Weights of a small GPT-style language model, trained from scratch on English Wikipedia.
Training: a variant of Adam for these matrices, 5735 steps.
MLP neurons of a small language model. Each row is named by its layer, matrix (up: input weights; down: output weights) and neuron, and shows model dimensions 176-271. Each number is 128 + 32 x the weight over its row's rms, rounded and kept within 0 to 255. Numbers have three digits each.
After each neuron's rows, "fires before" lists the tokens most often just after its 100 highest values on Wikipedia text that the model never trained on; "fires in" lists the words (lower case) most often at its 100 highest values on Wikipedia text that the model never trained on.

L3.up748:133131125119109170102158175124144149107142109166100178145120079117137159148140129183129162132085125149142122117077137161140101124083111123144153130169158159206126102112114100180163177135145138169105089205120106128093156134042113190083116076144102164165162142174168062119099150110170162058
L3.down748:140157127151071102146113169122077136108153144150156111108099093153136096114090138101102164127114129140135095117110178098084158101114175095161159125071168149124083088094137116127108172133147085129083140169088137065083101080079151134102163139097148109132125171131160078128115157144107148143
fires before: ")", " (", " (−", "."
fires in: "4", "0", "5", "1", "2", "6"

L3.up1062:152151072110121152157123156116199159117175132197065142147181123155131068146110134149148171171135134141103174150153105180160100115134146187080107126103098121121117113139124135127123117169096171077138126138096116124151112171128079147057150093111126160085150189134118099096147158110152121130
L3.down1062:103110079115092073149120131112126114148144117105136064163099127140144107191153123153098087144139093091118117143188094135039130120153173105047141111155097148157075172120123108158148114134180085158143101141092107132128145094110134173132153159161141217131189091115074040125111121166130120168
fires before: " |"
fires in: "0", "1", "2", "3", "4"

L2.up732:158205084066098124133110105034178153116152104181136114183133128104135171105120152129176101077151112110161144078083158148137145102105144087105121110157141112090073118107197191202109106121133193103137122111125107136152099140126076163181130096068162120089086124145106116135114163088143139072
L2.down732:156200121169128149164169121199056090179060137115135153116140067114096072160110126166092150187103124077068113106183133111090118148173092177145133183120100139178098173164122064157120143156136100135119139156172132072112137152126109090094101132156149083160152179140140097129109082097102090126
fires before: " |", ";", "."
fires in: "4", "10", "11", "12", "13", "7"

L3.up570:118162117050101156172126138133120145173129114104098098136098172119050138144110152153148177124087108136124130135097170228198117112106162135116078128091132170163091127048097191122097139140154138122117138137110125146103123074154047072149129113113118147153113166092135105144111153105136160100
L3.down570:113149090075121181156099103149102109120118113132106124179113126099158153034146155111168107073101113111131165138187118079139126179155058167075155138171132123126145108157166114148125185102140153164082154099089105074137102104119163132132152114126106127173110151245160140223116083128118136099
fires before: " to", " as", " the", " in", " a", "."
fires in: "such", "due", "used", "located", "like", "in"

L3.up153:154122092035082151148120113114168129118132080101192121152147172149136094157149104136077194157134058046124128101080121111140076141131094114115178136126076142109066145141176132093105120130203146172169181125089128078153073122058095130131158072097108087141105154178155099133175118102132149100
L3.down153:165127143072113113175099126130148100106112129141118128114148121136159136151168155139084103149175108117154154078153163107137163136155153151187085131134132100093047156123167094096134124130122132089148100139110107115105085136120110146190164108223128160104122143068096115215113138090144135156
fires before: ".", ",", " of", " the", " to", " in"
fires in: "him", "them", "it", "level", "action"

L3.up644:152089110132113115114135175137147154122137103178150149141123117150165110083096140202141120122142141121165129117070152217115121104093198194159111132090152146038106168142112159108195104138112172162154155148125099075190141186155136137084090170096122160129139115145128117126164163110139131084
L3.down644:112218187138076172137146144160141137103139148162166135159132078100171142146141169167103172093112141152089160153108141111170110109166088071150106128149085092173129113139138104181142119071103143151091131103162112165162136114126092122151120097101120129103143131089151137060068074185159157114
fires before: " |", ";", "–"
fires in: "2", "1", "4", "3", "0", "6"

L2.up876:144158137121145134147162094069128108165127163150118140165135087125131130159092161161132120136129156119029163104110140129185112159082119140112179133213103152180127137086122159151135130119126164150125128086171100069092146155141127132055166134133113082100144151189116061104132173123118164069
L2.down876:148141087082112090128071137099089090139151124145105116153122128145144137191140172115138103115151063108126181167151168170112175115146083072176109121152137165167174150133100131095121103087095110105110051112169115123130122148109110123112106141180190137175126149176133127209145098102148138141
fires before: " (", ")", ".", " (−"
fires in: "0", "6", "4", "8", "7", "5"

L3.up877:136196151157142157122160135096169122144082174143136159132091074112142094241077158123138132124164154135087164086115147210137131111096127120135129143082140137123127121086151168117124182124142140179134139115110113070123126137113128116170128150103080078090141140128101114078122159080116111064
L3.down877:117084119171101151071108126136131139075089149160178122107118132140071166152091163116166099136147102127154161089130104097078127088082048126110107113114106099122092091152116111137150120112154104155163142129109149127118129072177149061115140150135141220158091125138110147144111052107134155165
fires before: ".", ")", " (", "%", ","
fires in: "0", "7", "8", "6", "5"